From a checkpoint of a small transformer trained on Wikipedia.
Architecture: LayerNorm before each block, rotary positions, no biases in attention or MLP, untied embeddings.
MLP neurons of a small language model. Each row is named by its layer, matrix (up: input weights; down: output weights) and neuron, and shows model dimensions 256-383. Each number is 128 + 24 x the weight over its row's rms, rounded and kept within 0 to 255.
Before each neuron's rows, "fires on" lists the tokens most often at its 100 highest values on Wikipedia text that the model never trained on.

fires on: ". ", "\n\n", "- ", ": "
L7.up1000 [106 140 112 127 149 102 124  89 101 143 125 110 127 166 155 142 147 144 176 172 173 162 145 111 115 114 167 108 137 143 102 160 163 159 123 143  91 117 158 129 131 128 123 169 109 153 117 125 163 115 166 118 147 120 129 116 106 141 149 113 123 151 142 133 138 157 150 110 122  87 125 114 131 132 157 153 126 169 168 128 154 117 114 137 137 139 141 140 126  85 166 173 136 105 125 160 142 148 124 109 142 103 109 122 141 135 128 114 152 128 149 156 104 199  77 109  90 135 182 126 116 150 114 115 117 104 120 166]
L7.down1000 [118 116 157 130 119 128 108  24 103 128 128 150  89 128 119 120 112 135 123 130  97 108 111 174 176 176 127 170  79 162 136 156 140 135 125 133 150 169 112 137 158 136 109 114 128  99 112 125 101  98 157 135 162 165 129 124 137 139 135  98 129 114 151 164 150 124 125 172 142 155  75  93 125 112 124 132  91 124 142 138 146 153 108 129 137 143 140 133 146 133 151 138 104 144 180 116 154 144 166 115 127 147 157 127 155 145 101 166 105 135 143  94 132 181 123 116 134 116 139 133 158 108  99 148 126 152 137 122]

fires on: "\" ", "; ", "o", "(", "a", "ai"
L5.up1498 [115  86 103 105 134 159 126 126  96 152 157 110 111 129 134 149 171 105 166 133 142 120  93  71 105 161 153 109 121 152 123 146 129  89 163 164 114 100 145 116 121  98 122 148 155 160 124 110 136 139 112 115 168 134  71 118 127 140 129  97 130 152 113 102 118 127  89  94 129  63 134 146 102 177 127 142 126 123 142 167  99 116 146 142 154 111 125 132 123 131 112 130 139 156 114 126 150 125 148 113  88 104 137 140 122 131 149 174 192 122 189 122 125  87 151 160 158 130 119 131 125 155 125 108  63 159 128 108]
L5.down1498 [170 128 110 154 139 125 128 112 123 155 150 143 130 148 116 125 118 138 139 105 141 128 116 128 145 149 117 130 163 124 115 127 123 119 108 123 129 133 132 101  96 182 108 112 150 103 105 108 172 106 124 145 114 123 113 159 103 126 119 145 129 136 115 210 136 107  95 161 108 153  99 110 143 136 117 108 106 107 131 148 150 134 133 180 106 103 128 114 117 150 159 143 133 115 162 139 115 147 126  58 110 132 123 106 100  81 127 132 124 120 129 158 154 123 124 119 141 116 126 124 169 117  85 163 120 140 120 128]

fires on: "of ", "from ", "by ", "to ", ": "
L7.up2257 [138 136 111 118 144  76 120 131 153 156 141 125 139 141 131 124 105 120  88 151 146  87 114 129 111 133  79 163  66 132 177 113 136 152 119 123 138 134 101  59 128 105 154 142  99 144 144 111 144 131 102  82 123 138 113 144 139 154 128 175 122 141 130 101 138 143 143 134 155 159 106 133 121 179 108 113 133 169 183 136 128 148 110 111 152 142 104 102 131 120 112  85 128 137 102 124 133 145 126 120 176 157 172 143 102 100 142 177 130 117 165 105  94 114 121 130 161 123 111 112 141 154 151  98 152 132 146 185]
L7.down2257 [129 158 129 124  97 142 145 104  83 133 137 126 111  87 130 166 122 148 116  99 163 142 127 139 151 118 178 107 118  95 174 119 153  94  96  95 117 115 151 129  75 117 112 132 134 138 107 152 131 132 132 120 164 140 134 132 107  94 125 127 131 136 148 116 144 141 120 112  96 151 112 173 155 142 148  97 167 162 133 150 101 157 130 147 153 151 134 117 150 120 160 137 120 155 139 114 136 128 151  93  85 101 138 118 114 148 152  64 144 169 121 123 155 104 119 159 133  96 130 129 146 138 140  83 141 164 111 111]

fires on: "of ", "by ", "with ", "into ", "through "
L7.up1601 [129 113 160 151 108 114 106 101 145 129 107 120 123  92 130 131 111 142 138 124 117 135 109 124 160 102 162 106 140 114 134 135  80 116 158 111 138 136 138 149 106 140 142 118 147 116 161  93 119 125 137 147 101 124 120 109 152 168 156 120 107 177 144 144 137 118 133  99 138 137 108 161 130 138 109 166 116  89 139  86 120 143 161 143 115 142 128 109 118 154 145 116 185 187 145 114 118 156  91 151 125 115 126  92 128 136 112 136 116 102 142 114 155 153  69 139 124 117 135  70  97 138 135 136 144 164 155 117]
L7.down1601 [108 162 108 131 139 157 114 139 137 126 134 104 113 137 143  91 171 125 159 156 142 119 110 134 142 122 124 101 125 126 159 162 152 117 148 168 104 145 169 131 142 150  72 115 125 184 134 139  60 106 144 138 138 105 131 130 111  99 101  88 107 121 127 128  99 139 128 124 138 117 118 159 127 144 126 111 107 117 149 136 124 112 133 148 154 121 102 174 130 150 119 146 150 143 108 118 137 121 180 156 134 138 124 117  95 104 104  92 102 130 108 120 100  58 128 140 135  88 112 123 104  95 154 160 155 108 154 136]

fires on: ". ", "o", "\n", ": ", "ro"
L7.up255 [128  91 118 137 130 145 166  93 161 120 132 147  94 179 120 137 160 130 152 161  85 120 157  82 152 127  91 119 142 154  87 132 178 122 136 158 122 149 166 132 168  85 126 127 120  56 140 104 107 142 151  58 123  86 162 134 159 155 150 128 155 172 172 135 162  91 123 130 127 106  96 131 124 138 142  90 117 157 159 106 105 140 145 118 166 154 136 122 129 144 138 137 136 147 131 145 113 118 151 134 139 129 162 174 149  99 139 110 151 132 128  64 129 117 116 131 144 127 176 156 122 114 162 134 144 135 167  90]
L7.down255 [136 139 112 130 175 140  51 159 114 118 148 112 130  90 115 134 131 107 140 164 147 127 135 131 111 129 162 182 141 114 161 123 136 114 117  85  88 112 121 171 146 130 108 127 162 153 111 139 120 125 127 144 121 119 119 140 112 142 151 141 121 152 146 124  95 125 132 136 138  89 118 111 116 108 117 122  92  82  91 195 112  78 118 112 104 121 141 127 128 131  89 114 149 164 145 117 111  96 146 193 129 137 111 117 134 117 168  90 106 140 110 137 141 100 138 109 136 131 134  90 149 111  84 102 139 149 100 143]

fires on: "E", "and ", "& ", "| ", "ö", "ă"
L7.up618 [127 141 149 133 120 110  80 170  81  92 172 121 174 157 111 137 128 169 147 110 154 142 119 100 132 124 117 120 118 105 119 146 141 122  80 178 135 123 141 125  96  96 105 132 110  96 148 118 123 162  75 127 145 137 142 141 145  88 111  98 131 111 107 108 107 165 157 124 129 141 139 146 164 130 146 135 169 140 160 137 107 173 155 153 151 145 177 142 119 134 139 119 110 125 139 100 142 121 143 164  84 160 149 116 138 112 127  80 112 112 128 158 101 168 140 172 148 165  87 134 125 145  93 150 111 129 144 114]
L7.down618 [152 116  96 137 165 101 146 174 150 147 137 139 158 117  87  97 120 117 111 148 145 144  99 133  97 136 123 122 121 140 109 131 168  89  98  75 117 114 118 113 131 168 147 116 120 126 137 112 119 125 141 133 114 131 121 141 141 100 126 145  64 130 131 123 154 116 105 154 116  87 102 128 129  94 160 153 144 124 113 141 118 140 140  92 150 136 133 121  93 100 162 121 114 118 103  97 124 185 150 105 142 142 167 156 154 139 130 141 138  84 148 132 142 111 150 124 106  99 167 100 131  96 124 139 109 129 183 146]

fires on: ". ", "\n", "end", "f "
L7.up869 [146 145  88  95 152 157 133  97 145 122 118 150 137  92 117 134 167 115 129 101 120 132 123 121 120 159 127 154 138 151 116 136 147  96 133 148 126 180 140  88 103  96 109 160  97 122 153 128 144 162 141 132  89 149 124 142 166 101 106  70  89 177 165  81 150  81 122 115  93 124  94 103 128 111 135 132 144 136 128 116 118  99 126 126 130 176  59  87 147  96 116 118 124 140 119 127 103 112 145 152 122 128 137 135 131 106 117 185 123 153 117 162 117 135 143 131 137 134 129 144 134 142 146 149 137 109 194 111]
L7.down869 [126 164 164 157 119 109 115 151 109  83 159 142 128 130 159 124 117 117 131  73 133 107  85 144 110 121 156 167 126 122 139 129 133 128 138  92 107 115 144 142 155 124 121 154 172 111 146 128 124 129 149 129 159 140 119 109 140 142 131 159 104 122 128 119 124 121 179 117 138 146 138 113  87  88 145  98 104 109 125 151 121 128 132  84 107 140  93 153 125 156 118 154 124 155 125  99 115 112 143 187  93 158  95  98 126 153 131 120  99 129 120  95 131 130 145 138 139 113 149 130 134 127 114  97 155 139 105 101]

fires on: "| ", "; "
L7.up2102 [151 178 123  92 133 110 114 158  88 119 137 129 152 145 154 132  98  98 147 160 129  98 120 143 103 130 172 157 144 193 104 162 151 121 106 137 123 111 127  81 108 118 173 121 120 110 137 139 111 140 114 103 115 127 163 149  86  88 131 130 167 105 142 120 133 133  70 145 150 143 140 109 131 147 127 140 147 137 142 136 180 122  99 163 132 125 196 120 120 147 128 130 102 137  91 116 161 118  99  96  87 150 148 123 142 155 106 138 194 101 130 150  94 116 124 158 138 111  97 166 101 131 129 117  98 163 133  97]
L7.down2102 [134 111 106 135 131 125 167 146 155 121 126 157 121 119 152  91 124 134 134 108 107 162 117 117 106 137 127 144 135  77 147 123  99  86 174 102 154 118 140 143 123 125 129  97 142 130 146 115 126  99 142 124 155 153 139 123 151 146 129 146  95 160 152 128 137 174 135 123  53 137 188 128 120 134 107 127 143 100 107 113 122 158 168 187  90  93 102 115 129 142 134 111  93 104 173 151 145 132 147 162 176 134  96 127 157 113 170 101 158  83 156 181 121 121 163  86 119  91 140 150 137 127 111  95 112  99 153 126]

fires on: "a ", "the "
L7.up1299 [145 170 115 153 130 174 116 133  99 148  90 157  68  69 119 103 117 155 159 146 125 158  74 104 126 106  95 100 127 158 122 127 138 115 140 119 104 115 108  68 139 157 123 125 158 113 125 142 168  84 105 120 127 184 163 125 112 166 145 100 115 169 144 141 114 164 106 121 147 186 134  80 120 119 102 116 134 111 132  99 163 158 169 168 106 129 143 167 159 116 125 124  90 149 118 139 136 122 117 121 147 123  98 129 129 150 112 148  91 120 126 126 115 156 154 157 138  85 111 135 111 158 109 125  99 102 147 123]
L7.down1299 [143 152 107 129 127 144 116  84 125 121 125 105 131 155 121 140 109 124 176 136 115 135 133 133 115 136 160 172  98 120 128 147 111 113 120 142 143 168 144  81 116 147 138 143 140 132 102 121 100 204 158 129 165  97  85 168 108 147 165 120 117 102 117 139  87 142  95 144 106 134 161 121 110 129 161 130  86 119 152 171  88 101 138 113 153 162 159 105  97 132 158 114 117  96 130 182 147 129 160 127 129 128 154 123 111 123 121 105 154 122 153 118 120 117 122 130 128 124 139 131 137 118 115 165 132 143 101 125]

fires on: ", ", "(", "| ", "|", ")", "; "
L7.up432 [131 113 179 158 128 157 128 188 109 105 114 110 160 107 150 143 130 178 118  93 164 132 114 175 115 114 125  80 119 108 100 112 114 109 121 144 136 126 124 159 117 120 195 138 154  79 129 126 151 155 141  88 124  87 127 131  72 175 137 109 114 106 105  97 137 130 159 157 123 165 158 149 156 132 106 117  93 125  93 177 121 141 137  96 148 149 134  79 178 125 130 138  86 157 122 107 138 150 124 113 143 133 113 150  75  92 142 147 118 141 110  92 172 131 112 131 118 140 138 147 115 127 138 138 139 142 168 159]
L7.down432 [130 108 124 162 146  89 109 119 154 179 172 164 123 112  98  96 138 114 114 152 125 182 117 139 148 155 111 112 114 122 120 107 116 109 119 111 123 101 147 115 143 119 114 113 153 123 126 147 123 102 164 148 102 109 162 152  97 146 171 117 165  80 118 130 129 127  78 134 182 103 161 130 112 122 144 108 139 133 155 124 123 107 129 128 105 123 140  83 157 125 175 166  90 104 132  99 121 114  96 125 135  78 160 118 121 144 133 128 146 113 140  97 121 113 146 143 179  76 115 128 144 131 111 119  92 154 122 126]

fires on: "| ", " "
L7.up1098 [147 120 139 153 100 148  64 198 109 147  95 118 116 121 116  96  98 133 132 144 135 129 130 126 128 130 140 122  97 142 153 120 118  93 146  84 157 137 155 102 105 130 144 169 144 128 154 119 129 123 116 101 141  62  87 112 141 139 101 142 151 117 112  92 124 107  73 175 138 149 100 156 122 141  79 166 110 117 124 154 118 165 131 158 141 162 149 176 145 154 143 145 107 121 101 119 169 137 112 133 120 162 135 175 102  76 104 145 147 138 120 109  86 151 154 162 105 129 100 142 162 122 120  96  93 169 124  92]
L7.down1098 [150 170 107 126 145  93 100 193 114 117 133 109 134 134 129  90 137 130 123 138 122 113  94 121 108 160 133 114 160 126  87 132 130 131 152 106  96 143 114 116 147 130 140 121 150 138 106  93 132 178 130 100  97 109 125 146 142 131 134 127 130 131  98 128 147 131 132 103  95 142 146 130 101 104 129 151 148  97 120 128  99  97 192 140  92 123 139  99  97 169 140 100 114  87 124  97 180  97 108 153  74 130 116 134 151 114 140  96 130  85 114 120 114  97  90 112 103 110 140 138 133 127 119 142 130  86 126 178]

fires on: "(", "o", "li", "ros", "ud", "pos"
L5.up704 [148 165  96 117  94 125  71 110 138 125 114 148 119 127 134 155 174 144 162 118 116 138  76 115 101 142 134 111 136 141 109 110 162  96 133  95 102 103 132  97 116 104 120 145 128 151 142 112 140 142 139 129 164 121 149 111 110  75 114 129 137 139 147 103 117  84 174 138 134 131 102 117 131 160 172 149 140 150 156 146 124 188 158 149 179 135 136 116 131  96 124 163 102 104  96 104 147 152 145 114 112 136  97 175 131 131 122 107 130 127 160 125 140 132 116 122 190 153 132 129 135  87 156 106 122 124 209  99]
L5.down704 [108 104 103 161  92 114 135 116 107 131 144 180 152 143 107  93  85 151 129 167  84 172 107  97 141 128 119 131 114 146 152 133 126 150 153 129 132 114 170 131 139 156 155 117 156 136 153 102 171  89 122  96 115 121 107 139 104 111 151 198 129 141 104 124 102 155  90 112 146  99 127  97  75 123 106  83 114  85 134  91 141  99 133 158  81 114 115 148 133 126 132 139 155 132  70 128 116  86 116 113 101 106 111 109 140 120 109 146 161  84  98  83 138  91 146  70 136 117 168 151 113  92 106 166 128 149 122 142]

fires on: "(", ", ", "^{", "| ", "_{"
L7.up1168 [102 122 133 122 131 147 124 133  97 105 112 152 196 160 133 139 125 146 140 122 123 130 142 143 125  84 157 150 112 137 163 101 132 119  88 113 118 150 107 101 179 114 146  71 173 141 114 106  97 166 109 163 162 144  98 106 122 129  84 115 112 139 142  89 149 111 145 110 154  99 110 118 103 128 149 154 117 105 109 117 126 171  86 114 143 139 149 128 116 114 126 120 113 158 128 116 155 157 128 128 180 123 142 118  92  96 149 148  96 119 145 109 123 127 109  97 176 144 132 152 140 145 174 151 127  83 166 139]
L7.down1168 [138 124  99  95 125 136 131 115 117 112 176 157 118 111 106 134 134 138 144 145 124 131 155 131 156 138 106 110 137 144 177 127 111 130 139 122 104  63 114 147 153 136 126 119 111 133 129 173 111 141 163 171 114 132 140 136 126 119 104 127 158 166 150 117 103 162 142 143 145  96 166 131 126 128 168 142 103 166 153 133 100  63 142 102 117 142 114 113 119 141 135 119 113  73  83 107  76  84 142 159 150 144 112 100 133 127 110 112 104 132 120 177 126 164  80 190 142  96 118 127 128 159 117 140  95 100 141 133]

fires on: "|", "(", "| "
L7.up996 [133 138 129 122 149 141 124 191 147 138 125 179 125 101 113 104 108 169 129 122 174  93 137 111 137 160 138 129 116 132 122 109 114 104 153 150 122 163 132 118 126 119 136 153 142 104 129 133 123 126 109 142  98 112 136 161 155 154 139 125 114 130 119 139 143  99 123 114 152 167 113 110 130 185  79 147 165  89 171 124 100 181 146 131 122 174 160 144 131 109 133 108 128 121 106  76 175 124 152 168 121 151 121 136 128 117 109 135 126 108 109 121 112 137  94 142 145 183 113 107 124 120 121 143 113 150 125  87]
L7.down996 [104 106  91 150 112  92 131 254 111 123  96 107 113  84 134 111 119 140 153 135 133 123 153 111 127 124 111 142 166 128 109 137  87 156 108 102 130  92 125 118 172 169  98 106 127 116 149 107 131 103 126  93 131 127 177 140 138 108  74 105 124 134  96 110 137 144 157 128 145  64 163 130 137 118 166 134 149 143 144 161  65 152 107  99 103 136 105 104  99 132 134 154 124 101 153 163 129 125 116 108 162 112 140  99 149 128 121 131 136 149 172 130 150 137  65 135  78 162 134 110 123 144 121 121 104 140 160 137]

fires on: "and ", ". ", "cent ", "the "
L7.up1977 [ 60 197 138  79 126 133 124 179 122 122  89 158 123 140 122 139 105 145 136 136 114 122  94 102 142 132 139 154 165 103 141 146 123 142 140 125  84 111 104 120 130 154 140 125 139 140 107 144 157 139 111 140 132 133 147 162 108 127 118 130  80 144 142 122 106 131 143 134  79 135 119  52 117 110 117 115 122 141 140 100 128 148 152 126 155 128  89 143 146 102 152 124 100 103 128 155 134 163 135 140 149 153 152 166 123 112 133 115 172 165  89 116 120 174 131 128 138 148  86 107 144 110  99 128 119  90 165  98]
L7.down1977 [150 130 103 164 140  93 130 127 140 124 160 122  79 141 113 103 138 100 141  83 119 117 114 142 174  88 123 152 130  82  97 124 100 140  90 120 138 129 115 127 152 120  85 191  99 105 144 114 149 164 183 165  97 122 127 128 157 160 122 135 105 108  86  95 127  95 127 138 139 124 154 163 151 117 112 151 116 159  85 100 120 113 123 100 126 119 139  90  98 141  94 159  89 134 150 138 139  88 147 137 124 139  85 119 140 137 145 129 135 160 130 115 143 139 188 153  71 110 130  84 137 162 158 123 154 150 116 143]

fires on: "in ", "the ", "of ", "s ", "and "
L7.up1967 [120 139 136 138 158 111 115 163 135 147  92 136 127 139 129 112  92 127 159 123 135 120 124 131 126 154  67 130 120  83 111 130  99 136 120 118 133 113  96 151 135 146 133 103 134 112 123 112 166  79  96  79 122 108  93 168 154 126 144 126 171 163 156 113  88 127  80 104 106 142 104 129 129 141 110 124 151 128 125  88 164 118 124 163 116 112 164 157 124 137 157 122 124  86 123 144 149 121 115 144 163  93 133 124 122 123 121 130 104  62 126 164 117 146 122 109 141 118 121 137 105 159 149 100 128 145 135  82]
L7.down1967 [132 130 140 161 117 142 119 168 124 134 103 116 114 142 121 153 158 140 119 164 116 186  77 124 160 109 167 123 104 112  81 141 127 136 125 115 158 106 145  95 153 118 156 103 151 133 123 139 132 175 103 123 141 131 157 115 176 105  98 115 129 124 131 136 100 114 111 157 127 118  91 158 135 138 133  85 134 121 126  78 107 119 113 105 129 156 137 159 163 149 168 115 143 144 113 146 118 152 153 130 151 182 129 138 143 133  93 139 106 146 153 125 132 108 152 138  90 133 157 100  99 107 157 153  82  86  95 129]

fires on: "of ", "from ", "to ", "with ", "| "
L7.up1010 [144 115 124 146 152 114 163 139 150 135 140 140 160  95 122 143 107 153 137 147 121 104 127  92  92 116 138 110 131 124 158 126 125 114 155 125 188 158  82 107  91 148 101 154  94 154 106 110 136 150 107 160 101 105 173 136 110 158 162 128 137 178  90 129 117  80 137 149 158 122 106 119 125 135 142 160 133 144 175  91 144 171 166 109 145 115 125 151 118 133 116  95 152 172 139 132 112 117 144 146 132 104 138 151 125 147 131 123 128 100 165  85 152 108 108  96 100 120 149 155 121 189 128 141 155 112 137 150]
L7.down1010 [169 121 146  90 134 132 141 120 102 148 151 169 126 116 130 106 142 120 160 104  92 130 120 100 122 158 100  99 105  96 145 117 126 111 138 127 125 143 152 115  96 121 119 121 108 179 159 156 126 134 135 120 169 161 133 131 125 122 127 142 121 119 153 125  73  90 149 150 148 104 142 148 112 129 138 146 116  94 140 112 102 127 111 105 124 134 131 148  82 166 144 120 156 128 172 137 151 111 108 105 105 112 132  99 124 154 135 180 134 112 165 124 100 142 103 133 125 143  94 133 131 169 137 140 172 140 118 156]

fires on: ", ", "other ", "), ", "from ", "Other ", "; "
L7.up129 [122 130 141 110 117 136 124 117 120 148 129 112 194 127 122 121  51 150 134 114 123 152 159 117 132  98 141 146 104 135  72 142 158 119  86 125 127 107 124 131  96 143 147 149 125 169 161 125 171 131 121 108 121 155 123 111 131 150 103 120 169 109 147 120  92 116  82 140 120 123 141 160 136  99 112 116 119 150  96 156 117  95 136 156 159 133 145 136 148  96  77  90 114  92 120 137 149  93 135  95  81 183 132 128  98 160 106 157 126 140 119 146 143 138 128 144 110 111 138 111 171 120 121 105 147 135 132 118]
L7.down129 [153 149 126  93 147  56 151 172 125 131  90  94 103 159 140 143 177 125 136 101 152 146 121 135 109 114 142 113 105 196 167 107 113 145 147 137 162  82 156 109 128 104 131 149 104  95 130 133  90 143 138 141 135 143 106 114 122 125 133 146 135 130 132 128 149 131 141 142 127 148 140 149 119 141 115 116 147 149 114 139 158 172 108 149  97 125  77 170 100 167 210 175 164 111 166 113 101 120 157 127 141 109 103 131 178 116 150 111 134  92 143 142 110 122 120 150 137 119 130 134 114 134 121 152 105 135 132 141]

fires on: "s ", "the ", "th", "' ", "-"
L7.up2080 [ 90 115 141 150 154 144 125 172 116 151 120  99 104 108 102  95 111 173 124 147 137 121 149 134 122 132  84 132  96 110  92 133 131 123 124 130 175  85 136 120 123 144 159 132 152 148 140 164 139 135  98 106 156 179 144 131 127 122 171  81 129 110  74 118 116  88 111 100 148 167 124 117 132  93 101 146 189 147  89 101 102 109 178 126 130 171 124 133 157 125 157 145 125 112  99 123 161  93 123 145  98 142 137 139 157 153 161 105  94 112 118 123 126 150 117 109 160 151 104 140 117 157 148 100 133  92  84 111]
L7.down2080 [126 150 134 151 164 119 140 148 146 130 160 121 115 146  76 104  85 128 168 115 130 124 132 136 152  73 154 153 111 147 148 110 124 119 146 143 123  91 178 130 158 153 141 122 124 132 116 158 138 108 137 114 121  85 102 122 140 162 157 131 150  53 128 144 117 109 117 162 100 123 128 100 117 130  73 101 159 131 139 155 115 114 149 158 153 128 139 164 149  99 146 139 106 147 139 150  84 159 143 138 118 116 134 145 122 134 135 152 141 132 124 110 153 105 126 154 136 133 101 116 150 113 152 156 140 170  79 132]

fires on: "of ", "from ", "year ", "as ", "-"
L7.up2185 [111 128 125 125 156 113 161 114 119 127 116 149 171 140  74  97 107 123 104 142 144 161  97 118  87 145 104 141 149  96 167 105 151 151 158 139 140 139  66  83 168 137 140 143  75 182 124 126 179  86  86  95 134  73 175 151 130 174 126  97 133 125 116 118 137 121 101 159  94 114 156 120  90 156 119 132 116 116  98 126 122  86 116 101 151 137 134 177 122 129 136 143  79 115 126 104 120 168 101 124 142 136 139 146 131 111 133 126  84 159 144 124 151 129 140 131 162 106 158 116 135 150 137 127 178 111  85 156]
L7.down2185 [135 128 139 136 122 117 117 151  85 122 142 119 117 103  82  88 117 140 140 146 125 114 118 161 162 179 148 173 127 154 117 128 141 159 162 121 122 133 137 106 127  79  87  93 131 148 117 107 145 109 131 107  77 123 130 140 125 130 104 149 163  74 141 134 176 127 130  88 145 154  90 127 129 110 157  91 178 151 109 142  86 137 120 153  99 112 102 123 101  91 148 143 119 144 134 155 124 159 111 133 167 145 160 134 129 121 131 125 143 173 129 124 129 162 159 143 162 128 108 125 114 143 133 117 129 125 153 117]

fires on: "| ", "; ", "(", "er"
L7.up1593 [108 125 146 102 147 139 107 167 100  92 151 134 156 123 136 130 110 157 139 137 136 118 122 134 139  98 105 108 131 130 146 127  97 147 171 166  87 153 149 136 156 120 151 101 189 152 104 135 123 176 137 153 125 125 150 159  83 159 124 119 153 151 168 137 112  98 127 115 117 128 169  85 125 136  98 103 151 134 109 151 101 149 103 140 132 160 170  95 112 113 140 131 102 125 121 130 153 165 144 128 117 119 105 112 114 132 131 132 139 129 159 120 134 127  71 119 122 131 130  84 111 150 154 139 132 155 113 155]
L7.down1593 [116 138 145 144  78 135 177 133  94 127 117  93  58 136 130 104 148 130 124 139 158 152 117 164  74 114 144 153 131 127 103 136 128  91 123 134 118  85 135 140 111  92 124  80 125 138 183 121 149 130 161 160 135 111 167 111 123 132  92 144 113 128  97 138  89 169  88 135 145 113 163 143 112 101 170 120 119 127 141 110 138  89 135 113  90  71 141 128 149 140 127 145 130 116 102 141 107 121  95 117 134 121 104 128 116 116 123 155 125  87  90 130 120 126 152 183  98  60 117 125 128 123 157 110 102 136 156 155]

fires on: "\n", ". ", "\n\n", "=="
L7.up1435 [ 96 135 126 107 164 111 115 177 194 110 163 115 145 137 137 116 154 125 145 154 144 149 150 106 126 154 130 136 163 148 120 177  98 163 140 150 100 101 167 140  99 103 104 111 106 136  65  93 128 123 136 109 136 115 145 129 138  89 155 116 136 165  94 166  95 157 135 154 140 116 110 115  89 159 147 141 165 138 168 106 151 118 114 146 118 151 148 128 102  96 144 151 142 123  95 114  93 159 142 138 155  80 160 114 119 161 139 122 139 117 100 156  99 139  85 131 109 127 121 140 162 148 121 150 100 123 130 138]
L7.down1435 [114 172 132 138 116 105 143 185 129 113 140 114 158  85 130 151 118 142 132  95 148  88 111 110 113 185 163 166 143 155  91 135 133 152 136 145 105 114  98 143 114 136 107 131  92 119  92 122  82 132 140 113 140 131 113 138  93 157 172 152 134 112 120 142  91 174 101 100 123  93 109 133  89 133 125  80 165 157 154 144 137 122 162 119 126 164  88 105 122 123 137 135 128 115  89 149 180 108 167 143 122 117 144 152 130  93 140 171  73 127 118  92 101 140  67 110 153 118 167 113 150 119 133 117 139 117 156 138]

fires on: "- ", "\n\n", "==", "| ", "-", "ot"
L7.up1018 [121 143 118 112 111 120 142 142 123 134 150 127 136 142 176 167 130 133 102 187 106 138 145 100 111 135 122  98 172 150  97 143 141 180  93 129 109 115 157 128 130 137 141 118  88  61 139 127 142 115 121 128 168 105 130 109 108 117 153 110 129 155 152 146 128 159 152 138 145 130 108 134 104  83 115 108 139 146 103 122 118 147 129 121 151 116 114 124 113 122 109 123 161  85 123 120 120 133 114 146 117 100 109 107 131 158 143 131 137  94 139 144 119 109  93  89  48  66 147 101 125 107 157 118 126 127 127 145]
L7.down1018 [150  86 124 153 142  92 123 128 118 141 132 104 126 143 156 125 104 161 114  90 108 138 127 126 150 115 154 123 173 144  95 182 128  72 135 116 122  95 138 134 118 113 139 133 138 148 153 127 145  96 112 139 121 106 114 160 150 133 116 133 189 126 126 127 147 128 114 104 136 129 150 122 143 102 114 122 103 106 144 160 147 106 143 170 150 137 146 159 115 111 144 116  82 135 160 158 114 179 129 102  87 138  96 119 126  79 122 146 147 150 167 126 109 148 139 146 142 160 150 157 166 107 125 116 132  89 167 124]

fires on: "(", "and ", "| ", "; "
L7.up93 [ 98 163 121 157 120 118 128 172 132 143 111 160  94  96 153 172 167 142 132 111  86  75  86 160 149 118 134 104 176  77 154  89 153 112 161 148 114 182 116 123  72 102 133 159  91 117 139 154 154 144 114 114 145  99 175 137  93 149 117 129 116 126 171 126  79 152 111 118 113 133 106  90 118 131  92 144 123 112 122 166  86 149 166 103 134 150 184 107  91 135 137 122 111 119 149 102 152 141 188 126 101 131 111 165 112 119 134 145 126 141 138 133 180 113  58 143 137 106 115 114 156  89 135 118  77 132 129 106]
L7.down93 [119 143  81  91 129 148 135 196 147 107 128  67 122 106 104  76 124 117 125 144 157 136 113 125 113 121 116 144 159 128 162 162 103 121 137  90 106 123 140 124 156 145 121  85 182 153 131 112 106 129  98 163 103 109 143 157  92 130 109 119 135 132 116  72 166 123 126 104 135 132 115 124 109 127 155 120 119 111 162 148 118 135 118 124 107 101 156 120 122 131 137 125 137 117 139 129 123 162 129 142 120  93 109 139 135 166  97 159 163 115 110 129  99 168 129 130  96 162 170 138 119 129 138 120 139 122 131 131]

fires on: "to ", ", ", "by ", "of ", ": "
L7.up2281 [100 126 140 120 124 134 135 122 136 109 151 108 157 139 108 123 143 126 130 122 134 129 128 123 140 109  74 139 115  89 122  69 164 100 169 126 142 170 112 122 156  86 171 136 138 137 142  91 160  38 143  79 160 126 153 120  90 144 137 153 127 135 130  99 139 143 135 174 147 139 113 130 132 158 117 109 142 134 121 121 130 119 149 102 115  95 133 125  90 126 125 150 136 117 126  96 116  91 163 130 116 152 162 148 153 103 122 162 118 141 136 127 120 105 125 158 142 139 116 108 179 186 138 138 132 137 125 140]
L7.down2281 [105 129 104  99 134 106 122 130 115 103 110 102 144 124 176 158 140 138 139 122 125 111 139 114 140 169 144  92 150 102  91 159  82 142 133 114 122  97 121  96 133 160 123 142  98 137 126 164  82  90 152 136  68 154 160 129 107  96 167 120 114 108 137 133 103 139 126 116 139 159 114 125 132 147 157 137  91 124 139 137 127 133 140 153 117 121  94 110 166  99 112 148 145 109 104 170 129 186 108 121 117 152 144 128 129 131 120 105 187 154  97 119 129 111  73 125 154 120  97 162 159 135 119 128 121 124 118 101]